config.toml
n_head = 2
n_kv_head = 2
d_mlp = 512
vocab_size = 4096
rope_fraction = 1.0
tie_embeddings = false
lr = 0.00622
weight_decay = 0.0
lr_head = 0.0118
schedule = "wsd"
steps = 4758
dataset = "wikipedia_en"
MLP neurons of a small language model. Each row is named by its layer, matrix (gate and up: input weights) and neuron, and shows model dimensions 64-191. Each number is 200 + 40 x the weight over its row's rms, rounded and kept within 0 to 999. A neuron's up and down rows have the sign that makes its largest values positive.
After each neuron's rows, "fires in" lists the words (lower case) most often at its 100 highest values on Wikipedia text that the model never trained on.

L5.gate493,183,195,231,231,204,206,188,134,210,303,231,195,194,214,242,148,175,257,255,238,256,160,173,196,250,233,179,228,165,222,185,221,167,218,252,217,174,233,162,155,143,163,194,183,139,194,238,177,216,208,198,291,160,190,166,248,263,259,249,165,216,141,128,168,125,198,264,218,224,225,195,173,210,250,244,194,210,241,182,210,202,316,231,255,132,185,159,212,161,295,249,179,217,260,170,211,227,166,229,220,150,203,224,250,155,229,158,184,179,198,126,209,190,171,181,229,200,231,168,183,256,233,227,184,236,159,198,197
L5.up493,173,201,218,187,152,202,181,204,233,176,187,103,186,174,216,173,233,215,264,143,163,233,139,208,139,168,216,143,229,202,177,225,140,231,196,243,190,139,219,177,210,151,158,249,206,317,184,92,235,256,245,217,189,210,184,193,260,185,183,186,222,223,225,232,145,163,216,147,199,207,238,260,198,252,187,152,189,148,133,232,188,210,185,201,178,241,213,225,232,175,187,190,142,212,243,185,186,228,203,121,186,170,160,208,219,177,226,177,107,262,249,196,200,121,208,260,265,222,156,213,163,176,177,215,255,187,220,236
fires in: "its", "s"

L10.gate55,162,202,299,244,274,224,208,197,178,196,322,113,226,260,156,164,230,253,215,255,236,258,224,222,251,249,178,205,189,183,174,222,256,237,215,214,271,238,200,159,182,147,150,200,144,126,234,197,171,189,142,224,234,178,257,182,210,297,249,163,183,188,238,173,201,226,255,140,219,162,233,192,207,185,220,227,188,170,152,222,190,174,181,224,183,271,228,219,182,237,255,214,229,226,233,231,250,290,154,200,252,139,170,173,180,214,227,212,229,228,172,257,207,205,225,218,152,262,174,271,212,166,220,212,242,180,169,171
L10.up55,189,160,263,221,170,263,186,263,236,190,218,148,156,243,204,174,134,189,267,248,244,258,216,209,192,212,231,151,169,142,190,116,232,259,178,228,235,209,249,155,162,110,118,221,202,127,177,155,156,200,150,224,152,163,169,258,216,212,206,227,185,192,199,156,126,207,178,157,230,211,130,136,191,206,189,162,264,164,123,185,193,227,162,270,206,252,234,223,244,230,288,238,202,295,228,182,201,268,165,201,185,289,211,182,191,196,203,121,186,222,198,213,170,223,150,177,137,275,202,216,188,231,175,196,240,146,122,232
fires in: "its", "itself"

L4.gate8,254,209,275,158,241,183,157,210,208,186,210,164,231,229,175,170,225,282,241,214,194,225,144,240,266,179,165,212,173,216,203,183,208,253,205,171,220,152,156,141,223,181,194,202,193,216,233,200,289,201,194,193,191,160,220,162,250,238,237,217,195,160,160,165,175,191,205,205,229,240,229,187,168,259,112,221,249,221,235,245,207,225,212,235,155,130,199,193,152,233,261,199,197,213,248,204,163,210,134,203,177,217,250,158,124,253,265,347,141,292,193,233,270,174,171,143,184,212,153,215,210,235,147,187,230,140,285,179
L4.up8,269,208,193,182,157,151,104,268,167,180,205,124,180,189,210,187,170,234,143,250,195,157,193,185,208,192,236,205,222,183,266,223,212,210,225,251,208,161,126,115,199,224,202,204,205,184,198,180,181,253,226,300,215,211,222,200,256,125,198,153,196,221,252,219,229,203,168,131,241,131,113,206,183,233,240,195,262,184,228,234,188,184,228,150,285,163,228,236,246,181,223,192,287,215,111,200,158,190,200,195,179,244,152,188,197,200,225,205,239,186,221,216,210,137,237,206,231,252,168,177,255,208,198,128,220,170,124,164
fires in: "its", "incumbent"

L8.gate77,108,239,216,184,180,204,150,201,183,216,203,211,208,166,258,232,217,278,192,198,182,159,257,183,209,224,209,164,201,224,111,168,231,161,206,161,207,178,216,149,208,266,199,261,194,119,187,251,210,231,242,290,206,166,216,235,251,235,136,203,267,197,167,78,188,236,224,234,199,224,191,169,199,181,172,242,222,191,204,261,184,253,220,121,180,230,126,198,258,211,225,152,181,156,252,202,158,199,219,123,227,186,218,158,124,180,207,189,120,191,233,126,222,186,227,211,140,222,207,245,165,230,290,231,249,164,182,183
L8.up77,220,233,272,276,238,183,152,153,202,183,150,200,216,230,289,200,237,166,248,192,177,209,247,189,218,154,250,234,163,217,174,206,198,212,246,221,163,264,219,207,168,182,227,192,256,154,189,165,241,186,207,183,193,160,194,228,250,275,162,131,184,268,194,208,124,203,187,152,171,162,161,246,225,187,205,197,279,165,247,233,177,180,249,228,154,131,276,237,98,116,183,158,215,237,239,139,240,237,264,226,266,189,180,199,183,295,243,243,209,183,282,187,223,140,302,223,211,157,183,204,199,184,214,161,192,221,274,263
fires in: "air", "railroad", "radio", "business", "airplay", "rail"

L4.gate370,178,209,213,201,172,253,263,205,223,287,224,188,180,169,191,234,174,243,271,146,230,214,172,150,149,186,174,164,173,177,215,265,189,204,191,187,237,219,175,222,204,199,220,145,208,175,209,214,254,223,162,157,189,163,266,142,201,241,215,144,212,199,240,133,202,177,196,167,222,275,241,242,202,274,236,146,235,201,210,193,189,199,185,166,226,220,153,283,215,144,192,224,172,250,241,222,206,196,241,176,165,137,257,191,189,231,112,176,192,158,176,231,149,120,170,199,123,207,205,307,217,199,236,202,266,211,208,198
L4.up370,167,232,159,180,189,202,220,208,236,323,201,216,195,231,203,261,165,178,284,131,221,191,168,207,175,160,219,225,192,176,205,299,189,208,138,218,221,153,251,117,165,223,185,175,159,215,182,241,228,209,176,214,130,181,156,202,198,185,147,227,252,159,211,132,168,148,153,214,165,235,180,223,146,242,251,133,193,198,194,215,102,259,177,135,194,247,228,193,208,217,173,222,239,202,229,234,193,210,188,247,206,196,139,116,232,170,188,152,242,226,160,184,181,246,163,285,268,177,179,212,258,104,249,247,240,243,240,255
fires in: "john", "william", "williams", "robert", "richard", "david"

L9.gate479,223,182,188,163,200,227,248,159,202,163,256,218,216,212,253,240,187,263,172,229,136,133,174,216,196,156,178,222,162,165,245,118,219,177,209,246,195,224,205,229,173,163,188,206,169,221,115,227,237,231,210,194,191,202,224,254,211,157,272,141,254,233,221,196,236,178,221,250,254,227,260,191,247,233,182,180,168,122,192,182,191,243,261,302,251,288,248,172,216,152,184,203,241,159,263,114,219,199,206,212,263,230,222,285,185,217,236,281,222,213,147,136,140,240,190,197,131,245,215,258,154,169,254,131,250,198,221,243
L9.up479,271,255,187,157,239,254,194,210,174,238,191,225,277,166,101,173,148,210,176,206,155,240,226,249,164,175,193,181,200,163,278,202,156,173,190,184,183,161,182,104,234,224,197,239,244,171,277,244,209,169,207,155,151,199,225,210,235,242,163,204,237,246,279,206,223,247,221,175,169,115,166,207,220,185,224,202,212,239,222,141,169,170,239,142,266,250,274,199,251,198,231,167,281,201,223,195,225,151,144,267,223,259,161,192,157,216,247,188,239,140,214,206,193,149,173,199,277,200,242,289,167,150,154,225,179,171,214,196
fires in: "album", "song", "4", "3", "1", "competition"

L9.gate228,241,235,102,264,200,185,186,187,225,189,204,159,212,200,204,220,243,256,123,181,173,204,178,212,139,112,225,222,101,184,232,257,185,187,193,219,232,218,203,173,193,163,159,227,175,271,222,220,237,225,248,149,144,215,220,210,219,197,215,184,263,199,219,225,207,170,295,166,217,234,258,170,226,201,157,193,133,134,268,231,178,213,183,181,241,168,186,156,283,185,200,244,274,178,211,180,173,163,166,219,240,241,198,237,168,181,217,227,212,176,216,122,202,184,188,153,222,240,229,175,175,179,222,174,154,187,172,221
L9.up228,188,162,181,202,175,231,232,216,220,220,157,192,122,171,213,204,241,205,169,120,138,197,184,209,241,135,143,142,158,205,216,194,134,196,234,262,196,166,213,139,184,133,237,191,204,241,154,254,143,236,216,196,179,117,247,192,240,143,196,217,213,233,217,207,173,140,246,196,184,228,174,134,213,225,196,159,219,197,247,212,241,221,181,233,206,243,188,213,193,253,280,178,256,155,219,103,209,159,188,189,215,275,168,158,256,225,166,146,227,150,210,179,188,215,187,206,248,165,241,203,197,282,210,219,161,183,192,182
fires in: "song", "episode", "release", "episodes", "form", "album"

L3.gate367,196,183,241,210,192,175,167,177,204,241,253,165,230,197,207,207,178,269,207,183,167,245,224,196,193,163,246,269,253,210,212,232,180,119,188,167,198,244,243,133,249,212,227,235,112,216,179,191,221,214,189,228,197,215,200,175,227,220,168,240,247,248,176,129,178,204,208,158,159,197,219,182,153,210,173,223,134,198,161,226,267,225,270,100,235,170,187,172,159,191,158,243,52,162,182,187,171,220,204,169,229,173,180,129,141,130,208,203,214,154,135,232,204,203,165,189,232,204,265,220,208,198,202,229,228,243,225,215
L3.up367,163,196,231,242,164,221,122,210,149,243,186,196,190,260,260,206,184,256,237,236,138,193,210,201,174,177,236,221,210,156,183,202,145,206,235,182,198,237,175,151,212,218,214,240,218,168,240,139,220,254,156,203,124,170,228,151,219,168,172,243,183,150,149,151,238,251,177,211,257,130,255,183,200,263,197,230,189,223,180,203,234,180,263,216,272,153,260,132,246,72,197,194,183,214,200,260,214,221,118,212,187,165,176,164,226,220,199,218,183,200,212,163,143,154,196,189,242,210,218,105,227,210,300,196,171,208,182,217
fires in: "air", "radio", "natural", "railroad", "fire"

L5.gate459,158,216,168,169,188,248,269,141,215,216,136,205,204,229,218,141,228,273,253,155,159,200,114,167,198,106,217,187,220,190,246,244,217,199,204,207,204,229,201,116,175,298,211,134,213,231,269,156,250,186,209,198,183,153,199,184,162,241,179,219,151,157,183,192,168,163,198,180,210,218,209,161,155,161,230,128,174,228,254,204,174,219,242,198,238,173,200,173,208,218,209,194,203,294,300,165,258,194,288,132,181,197,257,147,235,154,254,246,213,142,187,171,167,168,188,299,254,233,256,287,210,232,248,231,217,203,111,271
L5.up459,146,203,109,187,193,252,266,183,220,203,155,196,126,214,220,119,174,240,192,174,201,159,183,224,154,206,187,168,212,233,197,257,196,176,229,209,162,222,170,262,243,248,180,159,186,239,176,187,221,232,264,307,233,229,203,228,228,147,236,197,176,220,207,207,117,184,165,249,244,215,247,166,201,185,219,151,207,172,199,155,162,218,168,144,175,123,225,172,209,156,276,227,174,186,176,200,259,145,249,207,165,205,183,138,269,230,217,195,218,152,230,254,237,208,192,266,139,233,179,221,261,195,258,120,239,290,170,274
fires in: "john", "david", "williams", "johnston", "william", "robert"

L9.gate341,176,225,170,215,150,142,221,205,174,179,224,240,224,219,196,186,233,205,190,147,190,212,189,222,204,124,177,246,201,210,255,173,221,156,233,163,120,231,202,192,222,131,210,180,166,201,163,257,214,243,215,152,187,219,221,174,190,210,228,194,183,237,195,194,244,209,218,165,197,216,200,240,158,217,140,248,174,209,225,243,178,123,259,148,205,202,203,202,269,162,264,171,292,195,219,109,186,219,145,230,191,294,199,277,147,231,232,303,286,188,212,191,160,173,189,244,208,257,252,247,217,264,251,167,174,191,193,182
L9.up341,173,134,179,217,249,177,227,231,210,236,194,191,120,288,214,240,266,185,165,250,240,209,226,237,215,144,189,206,165,127,311,163,157,217,173,188,292,196,197,145,116,174,203,236,166,260,211,182,184,195,239,276,184,229,228,207,291,148,177,242,231,202,171,196,154,180,224,226,179,204,229,247,292,192,106,232,168,252,170,130,203,221,196,259,206,210,194,245,251,149,254,234,195,179,164,106,271,225,133,188,215,279,190,277,197,272,258,170,179,218,199,197,142,178,208,220,132,221,267,190,171,212,170,226,209,141,246,229
fires in: "song", "episode", "project", "tour", "projects", "performances"

L4.gate367,191,244,220,157,200,225,185,252,226,205,205,250,145,176,249,183,199,231,210,235,219,170,217,212,249,172,191,186,208,213,200,228,233,239,178,131,252,210,286,189,257,204,197,197,159,223,217,218,171,289,260,184,238,195,187,244,229,233,149,231,115,193,199,104,204,224,205,151,195,281,236,243,170,242,283,219,162,237,199,211,242,177,230,180,164,160,197,204,186,168,228,151,167,198,237,150,236,235,255,163,170,233,148,231,134,208,178,215,170,190,243,223,254,167,131,295,282,220,203,183,280,137,256,192,245,209,158,164
L4.up367,154,214,232,164,178,195,159,228,166,177,213,176,170,190,264,192,209,197,236,231,209,222,210,181,196,166,191,212,250,241,179,198,168,221,231,173,262,227,245,134,206,194,189,256,185,172,265,201,159,244,225,188,202,208,215,189,256,229,108,199,203,211,206,210,212,248,155,215,177,249,220,216,220,206,281,221,178,198,232,241,250,158,170,194,189,151,185,218,123,96,243,173,177,152,186,144,245,246,227,195,222,146,171,268,169,199,219,227,159,170,334,209,231,151,112,261,195,220,226,217,210,165,220,175,202,198,198,200
fires in: "football", "air", "total", "railroad"

L9.gate361,182,242,308,215,161,216,171,134,252,240,149,248,213,253,187,173,220,209,282,224,165,239,233,158,163,183,234,167,171,171,238,203,228,216,208,196,142,190,146,153,215,175,243,161,192,214,216,182,232,220,158,228,190,124,232,190,120,293,215,232,171,255,130,195,141,165,268,276,215,162,171,204,231,173,229,247,149,152,248,157,180,194,175,122,201,188,218,260,180,117,175,237,195,225,278,219,123,189,154,210,191,183,228,168,132,188,213,195,229,200,179,180,194,204,203,201,240,293,237,241,197,256,214,207,199,175,207,182
L9.up361,187,194,173,146,160,195,197,143,271,219,191,293,343,189,216,197,182,229,241,153,128,200,164,217,162,127,190,153,245,265,137,210,210,230,199,254,186,207,141,243,161,213,192,190,157,184,144,162,176,204,216,189,201,201,155,239,114,183,273,211,160,203,194,158,210,203,111,187,168,219,245,206,141,221,213,213,182,142,251,157,222,217,66,112,192,236,188,152,118,168,195,155,200,186,164,215,227,170,169,228,196,159,201,174,171,215,212,203,203,216,209,157,200,211,161,254,246,160,147,215,250,241,320,167,245,249,264,217
fires in: "railway", "william", "williams", "london", "service"